{
  "num_hidden_layers": 13,
  "hidden_size": 192,
  "num_attention_heads": 2,
  "num_key_value_heads": 2,
  "head_dim": 64,
  "intermediate_size": 1152,
  "vocab_size": 2048,
  "hidden_act": "tanh_gelu",
  "norm": "layernorm",
  "norm_place": "pre",
  "norm_eps": 1e-05,
  "positions": "learned",
  "qk_norm": false,
  "attn_scale": 0.125,
  "bias": "all",
  "tie_word_embeddings": true,
  "parallel_block": false,
  "init": "uniform",
  "init_std_qkv": 0.0453,
  "init_std_o": 0.00888,
  "init_std_up": 0.0453,
  "init_std_down": 0.00888,
  "optimizer": "muon_variant",
  "learning_rate": 0.00794,
  "lr_mult_o": 1.5,
  "lr_mult_down": 3.0,
  "beta1": 0.95,
  "lr_head": 0.007,
  "warmup_steps": 200,
  "schedule": "wsd",
  "decay_fraction": 0.598,
  "decay_shape": "linear",
  "final_lr_fraction": 0.0,
  "batch_tokens": 16384,
  "max_seq_len": 1024,
  "doc_mask": true,
  "train_tokens": 153700000,
  "max_steps": 9382,
  "dataset": "wikipedia_en"
}
MLP neurons of a small language model. Each row is named by its layer, matrix (up: input weights) and neuron, and shows model dimensions 0-191. Each number is 500 + 25 x the weight over its row's rms, rounded and kept within 0 to 999. Numbers have three digits each.
After each neuron's rows, "fires in" lists the words (lower case) most often at its 100 highest values on Wikipedia text that the model never trained on.

L9.up237:506547487525488485521485476471482535478572482483470528511499499545476519549494510503519484472498471493496470494507517490488508512499478518532533515442495444509434517452487446516500512524494534477501506482466477527529459495481528475534499522510511510497492541513512519462521501515505498462482506502511521468517508521483480524461473513482449488513497497499518495508452508566504505479500459500496531507485481441523496534479511523464514456490531506517516544505530488477471497505480509493496520508510485455519526502480514543547487512512485557467510541476458489528494526507500468526
fires in: "the"

L7.up612:472466508479500508495488477507484523473525543480532461520500494513505521502506507544495447543542494495523502472505501483497512494475513499498522455473486502516506525500510526512495481521489532506492463435526533444475453498485461519496469463546503508506534524521517498523464464544506463513521480498484530516522546534486499537493440530497497464532495495456521503506536509557529499479459481509498507464512500535501489483506447484466472516521515496499477492521472477500468513525466495527496475494492500501499557478510459475523519534460483529470551499502533505513452508506534513529
fires in: "became", "as", "by", "his", "newly"

L2.up319:518510517510487504487500485516497547486457543488519499509493512482532538487460481476499513470511516498542512482468507497474519486458506471461496488480542513502525528508534546494493481467491475511537512520518500485547518468484517496492509474522500540523477529521476525501510459498498520527582485486462505534480470480464538500509477496521501494439515485493516531473507498503543513452465506462493523451527502467504478520460434473553533466554496511481508485521453498497543537511496498504533505485519511513460505471558458498481476495486507525474496469479496493515514511498515486507
fires in: "as", "also", "not", "was", "became"

L6.up466:514473498509482455532487481520466473552531506503506494518505522495508526475501510442471536471478516498519520476477536511519467505573517491527509524478487538472511495490461466517463516497470487506504492471495494496515495534491483529473498488499496492504503483462489491534479489520527473480520534493531498561478454442523514480466482537491527478479460517463543502524508487512509521485487502506492486502501484527539506506475510518509512533509508517526529494490506494493498515514501504524565556486472496494496541507533521506422455467507534485474469506497475472470476442542498551508
fires in: "december", "january", "june", "october", "march", "november"

L8.up633:496519505531479500522497493571513469467455452434508508522496511518464524511523461501463536518511541517476500471522539490502512510514540460482493516497510454512490486483479564509489508497468472465509500518479509512441501517500519517534510531537534500516465498466492473465504530526480483496480502525479496494480479464501542494486478491481524514522517503470474506512527489508540513499461503497497525492530518474462517523525503484535484537488523514503525545507477525500490510486525483482516506485504569557491493458513516448452511490475518513508496499481493496494519458422514517506
fires in: "of", "at"

L7.up261:524520448488490510472514477489514482477478528453471526483507538503517502492496512467511471489507519520480486513527486515490492488508513474543488516484461508519486470492550561493532522534514511514483494499498537450473478510491537487542492543534511527481525502484500531510525495503489476512489497506479530506542520482522496495448486531528430462483466484418484455498492540531507521462529480486463511522520502515484544482506521468501499477481503502512534506507477528528490495569537467450513469483497495484498484505514480507523471515471501551464537492454494499474496518465496498484
fires in: "a"

L5.up262:459518544506505460512461504477496498464507485500455477487520525546532504524503530470489545491478493460491521512511498499540517511518516467505496534508466510505508468479550499486505477473489511494529418469482508497500522485532510483526467523486508520496510521530475481539540540471486484482535495517511519502484508452487524476440507514524490482551507507527505483488471484527464512528522538466512528504466465511514484510481506535449522474510518498471507515512498519496475482513491513481513504503516457481516511527456445489506511511511486567499498499477508528476501530464483553574
fires in: "and", "the", "his", "their"

L9.up821:506484514536492511492524497501473514516539507463460484465459546468524507483471515498478474498496536515501517487497525488457523532539520491519494521530495503482527512475441504500536500511525508499513463511483468502475516421540493481516477512482562541447495509480482485520480490506476467473489498453526480484530506487472516524477525526482462489506481519511502466467534564521504503486500494549485504530496533483479467488505481516497513482448492501490459505519504526469556515524523489503495512510531476488454498471465545502497511504508491515513514429491488518497540474487479495556
fires in: "a", "who", "that", "you", "or", "some"

L5.up732:527498499441500534472495473495516510484479500479420468538493505503522537496501466479522457488513483490498478511518505483519522477515503414533502548496509543458498521495497531485488487511474487551505482525513522487517531499497493506484503472526479460518510511525481486493548486510488541513482504474524524512500480529504524480513533502549450488529445494480534477493486514492462519482516527510526480519539495444465493524461512532531474476462449513527461497480500517499518511485515466486496500550498544484491542548485516490505497481467495520490508523468495495504530527464490508475
fires in: "a", "guns", "gun", "of"

L5.up931:514482529466497466475491510537517497470470506515522464518482505494481514515477539452495515497525481517492499498450496531496536510562477545503522544459482517489504515535512506508502483534480492524455510498501503497500484491488525478510477495523513525481464529501471468516494498502503492525526450470468471538538515488493492444508511555552505487466493532534498498476488505481550472464474485495451439494482523499496509500501474485543478486460509546508466558517458514484461501495494518524496521546500517521502488485484526506511503552531474514505465481449488516493501516557507505530
fires in: "in", "after", "from", "at", "as", "upon"

L6.up864:500523540506471464496525514471465463490514534493504512465504526507483511504484516507508509493490473460502512516506528486472489512522534472493513519506495451537499505483520493523543548494512486496460490508563505482475470468499506493503508493487532507488448535471508531521481527527550479503519534514493449504564503477528516488441480529479450485518527507451477456513517507515520507519517480497487483535505521471475509560488508505504481485479510507492472535523514498548427506538494512509490509525520450481499521517495536486489438476526443506512461495504514520519495485457535503505
fires in: "the", "to", "it", "from", "them"

L2.up618:508520489477478504511483469531484465483535542512521523536501524476552469431518517505508487454484472469475500507525485514530455493509434514497536467492463531534533458472462515483470517533492497489486525484529517453517522498523487553527478508467478504499522514490475487541469490483509527458509512521466480558491469473485535477505475512439464477490503520475522510503495517489511486551517492490493483482549508478490516503520514550502504505491514504502548505472498470512499488491472478492498499514526497486454521486499501554544508503465526548516537496475504490503501529479507537490
fires in: "december", "january", "july", "october", "november"

L2.up1078:516488505522498555478472503528481504509458486521483481503502512490472528470460501476498472498470463521469515489484506524490488535508514457523508510476518471503538470491522514507522487489521425445510465517444517543464522477494478501488557464494532496481514528507436498506471465472497511495510506500512481510522465490539520539501495521535514466481530512513456506477485526506477551503521555480509516495535488482498515525498457515509486511506500522510449525503462480478492481509480492487523524506496510575498513519499467522499565534464515481520522519506458507471513549518499487509
fires in: "would", "that", "had", "did", "will", "can"

L9.up739:509503509514486485501495475545495511476514481521482505489510496478500462469447518504508504447480519518535547441507507527513495525524512446482511493508473468484508486511468567474512526507454464457524498481521442505498469533494496504477561463463502469446481520525500541521491522483500528490530501469493508514518498526474496513493487513538515487536489505460493534446489508528531491517492537472529508498461523497478545503522461468514486529528500500497455529551519474503530482519446481501511491494497500533476528502537521498556498519455488499500456491493493497477482500481501525505
fires in: "who", "spent", "that"

L9.up944:507499483505515533462464504516519499531476533485481492513509533513461509525517528504563481469510545503521489471499435465522529512516515496516497512517489565453515506516474523465528494509533483498531474510516569523499540532469538484499474468521461489483535502490509514523523496512523495491497502499496518520478546476493504495478546494502435494490454480434494482466474515531507521461539502461515506501494479508489472529481503491495467481473517499501500489502488557468515462523511523466505503456502484486513466485474456516484489547466489520509506529467466467515522501514481468507
fires in: "a"

L6.up53:506524544516529480505504510521554500523484512514507505529463500471468500503511507436510539473524497515530470472501479478454505478496500508457509532478546485521496488541511511477517479499460495490462455477485511483492484468545536561531513482496495514529499523528527512462529518537489467494492519511465507495531504498504503498479492493493524502477474522503485507499495467509464538503483500502501503511457488533430475488535506567507511529492502508491503490488461497503475493527520455483507487501515533542500486503486553442551475504489458535477490484453532561509480481493475539498
fires in: "of", "representatives", "economics"

L2.up838:473503515471483504494485512491522503522484428490469482551468477492497471506499493464489548488549499529478467464484487515568505519462488497484486537485466498469504501511493489506504493532498442525479512476479476487526478497543492508491484497543479538498526531542525488456502537484501524486481456492436493525534478502479524495522498545520485499484500519490484497466477507518543486477462535501484483520542563473519519496513518501503444485501523515550460508530532497468491505499495508508494487503499530493555480482515491492503533522514520468535526454506508541525506500527449501491
fires in: "in", "he", "from", "after", "his"

L8.up205:513476497449493540506514480488500462527474532489498479484516523534476478514534516487471494541492526486501467531490523513515493517470509504496534542498494496534502475488519519480512502512517507512476510532500531510510501476469544494538472530502478527528523505481449494513542481487517477468479461515484486465526542503500493465439476521525463469511433498466527490454493535513463512463540511460500504532537471483482558490498533461506485476480515524529462437501503521454509489518561518493491505502557500519493506512525485455531485504494501523505519502508480489477493538484510476470
fires in: "a"

L9.up192:481469486502456513486540502464444469505529531516475496496435530468535539505462541529491500458466517458493471461460502516495510485497488513519489528505490485524544509508514490540503512535454467477490463493477491519502490469527512456488503484506536482499494511520471526520521519482504503511496495479429526482513461523469490514509518531522502478495508525530498503507511535515521520472516542542542493453481498520496500521540488510514506517511504555485464484525473507539515471506527549522494482528505503505505501465508498416531495509456477516550494470494477517509499496472510487484
fires in: "that", "which", "this", "what", "however", "therefore"

L7.up3:471507536477518519476516489469476517481481497469483459469503497502542521486492505477476574450537489529523509517497483520496481495495498502489529507479505444481487492488494515469555481518498498478476507466524478552530519498495523478494495490521479525553498552497506564511489511470460519499490486465517486515533501533463442514514484497536483519520517492496523569500515498490487465487507485576498472524493536538490518485515450485516515481523504513448527483519491513496511481520501528516482502478528510486483482506526497455504465527474526493533516480487477493483461447471513545492
fires in: "also", "not", "he", "she", "who"

L9.up683:539473487509507459505485486507489550462537503479512484478481506501517501496514548526535469464459513527478433501509494486467493528508525516517551507557505484527493429488507463540502508509447473522527515506496499520471481481471485514482526505536492539538493495525479530492408511510513529491501506479489500490487511502462501527502511505505499500509494485525485501464504530491531517510465487444518511497516521491505533525495472473469482482524484528489476470517523459484504504510479514561562514513521504454495532507525473484505502546459470489493487534492511501518499482504451521521
fires in: "that", "they", "which", "other", "most", "there"

L8.up716:496540502524503504524503510496525493489515530496487441505473524457468519526495509498506491483527508507497468502497496505531504509506472470503496555485473524495531489510439482474505497479523541496470487496527510508490469508522524487491522536527477484516497495503516455518525500502518486506503475475504517494493497500486507503456479558492489547521532509495439493497517543482486464492470502456461481465507502492453453489536514547495511502512488526472574478493500495495509506483440450484462488529544490548552515519526490462499496513551490530497503535502511487498467517473498588492
fires in: "during", "of", "after", "on", "before", "by"

L2.up947:463489499488541507463515486507483521513501528472453511524509509523482494484471497477474451546517506508492493510459484472547502510523493529495471495526439523489483506461524506485569508503542459473547508512508501498491500501501460479485504554462527502488483467484488468497507498491555568514493530525468508501503548470540543496490481495493496511506483536527504476508508507509546526514498502556515559473498502518495467464509501456477492489508512502523464474482513454478511538489512508505531507524490463504476531464505493485528519510504517443506484489495483461495513506497490432528
fires in: "or", "origin"

L2.up210:531491521481480538504507506530494512464477537463466498495480498500528477516505497503517529560507465564541476424500554472485495502540497530481495541492489544491499449481469574521522467509507503519523491486520533493503484484473483475497514531486488553507520478481482521535502492495457480494502488514489496492550514510507520484472483494535529454526486495537492493492520485459489502438458523516520520499473463518495505467482490511507501483511511474477527544530462485483503503514517542508530486504495509516530476491511490468480480503478516489474521555485483487540463473451509490512
fires in: "as", "it", "became", "him", "was", "become"

L5.up592:499494501472480532461491473486440506487487494472461508472496525485494536461471524510491469466509512527547543530476494490491526552527524476491505519498476519517538493506493522473531572462530493467486511523511503482528501477464502508496474473536469510497519570483559514548464475479504518498507481510449530491477525477466473470523518500484521470503494470503496499469518503496537499549564502489530458471536510503443497510501485554519489529502481528519472517504480512478485485507473510510502517475504516523492472515481500510502514553486513518496454458489490483489495494483518502532
fires in: "which", "when", "who", "athanas", "however"

L6.up600:514505489501443500541491530541552514488491532500491508488495540493540496517492481508496530528494481526474512517510495551473523535458439517552491502505499521483515505481473505452516499497469479493533438505510555509491482496474470469473484534511506524531517519500468532500477499513508471549507496534464562500496499533514495488486493515538438508502494448486461487498483501532520536495519501510463528536531494515488516506508493490499464487471498544506490496545474488465509499521528484510514488464521468532497514486495492493524519452516447482500487513486483499467512487435473451502
fires in: "a"

L7.up143:487517532487536512507528530471478516476491487524537451487502518504501507512477498535498476535510516506490440538483477462489497528498492495485457508469455486477515487468490524481490491468518496515548485526452485512522450487489482475515513496465548480485528482465493465520484553515520522491535488513463513527510488477486509464520533532481516536503532533507482513539486505517522508521507540494457490469508547512493469425498513475531519525521493506506513487543495451478541442498512502506517516504503488520534480470502509479533496512533485460469496482482515508534492492544430487518
fires in: "these", "they", "or", "both"

L9.up1058:533508483477483583512485525491529555513519518488465488492522508492523524535521483522492519472479480512496444492529488514516460507506492511547522516489458503486506545454484512489530496493492479511492472523471465477498539490501561518495471507559475530493508534490480509485509510494486463523503508563510524478485499486499467478487500487507464513499516472490476448455487494522475520502519497467534509555585478479495521519458516461509485448492474505512476502513525514499483484507530537498480470465515499494479530507491475514462507491481473533462482514454491516474521531516501496501
fires in: "a", "aiga"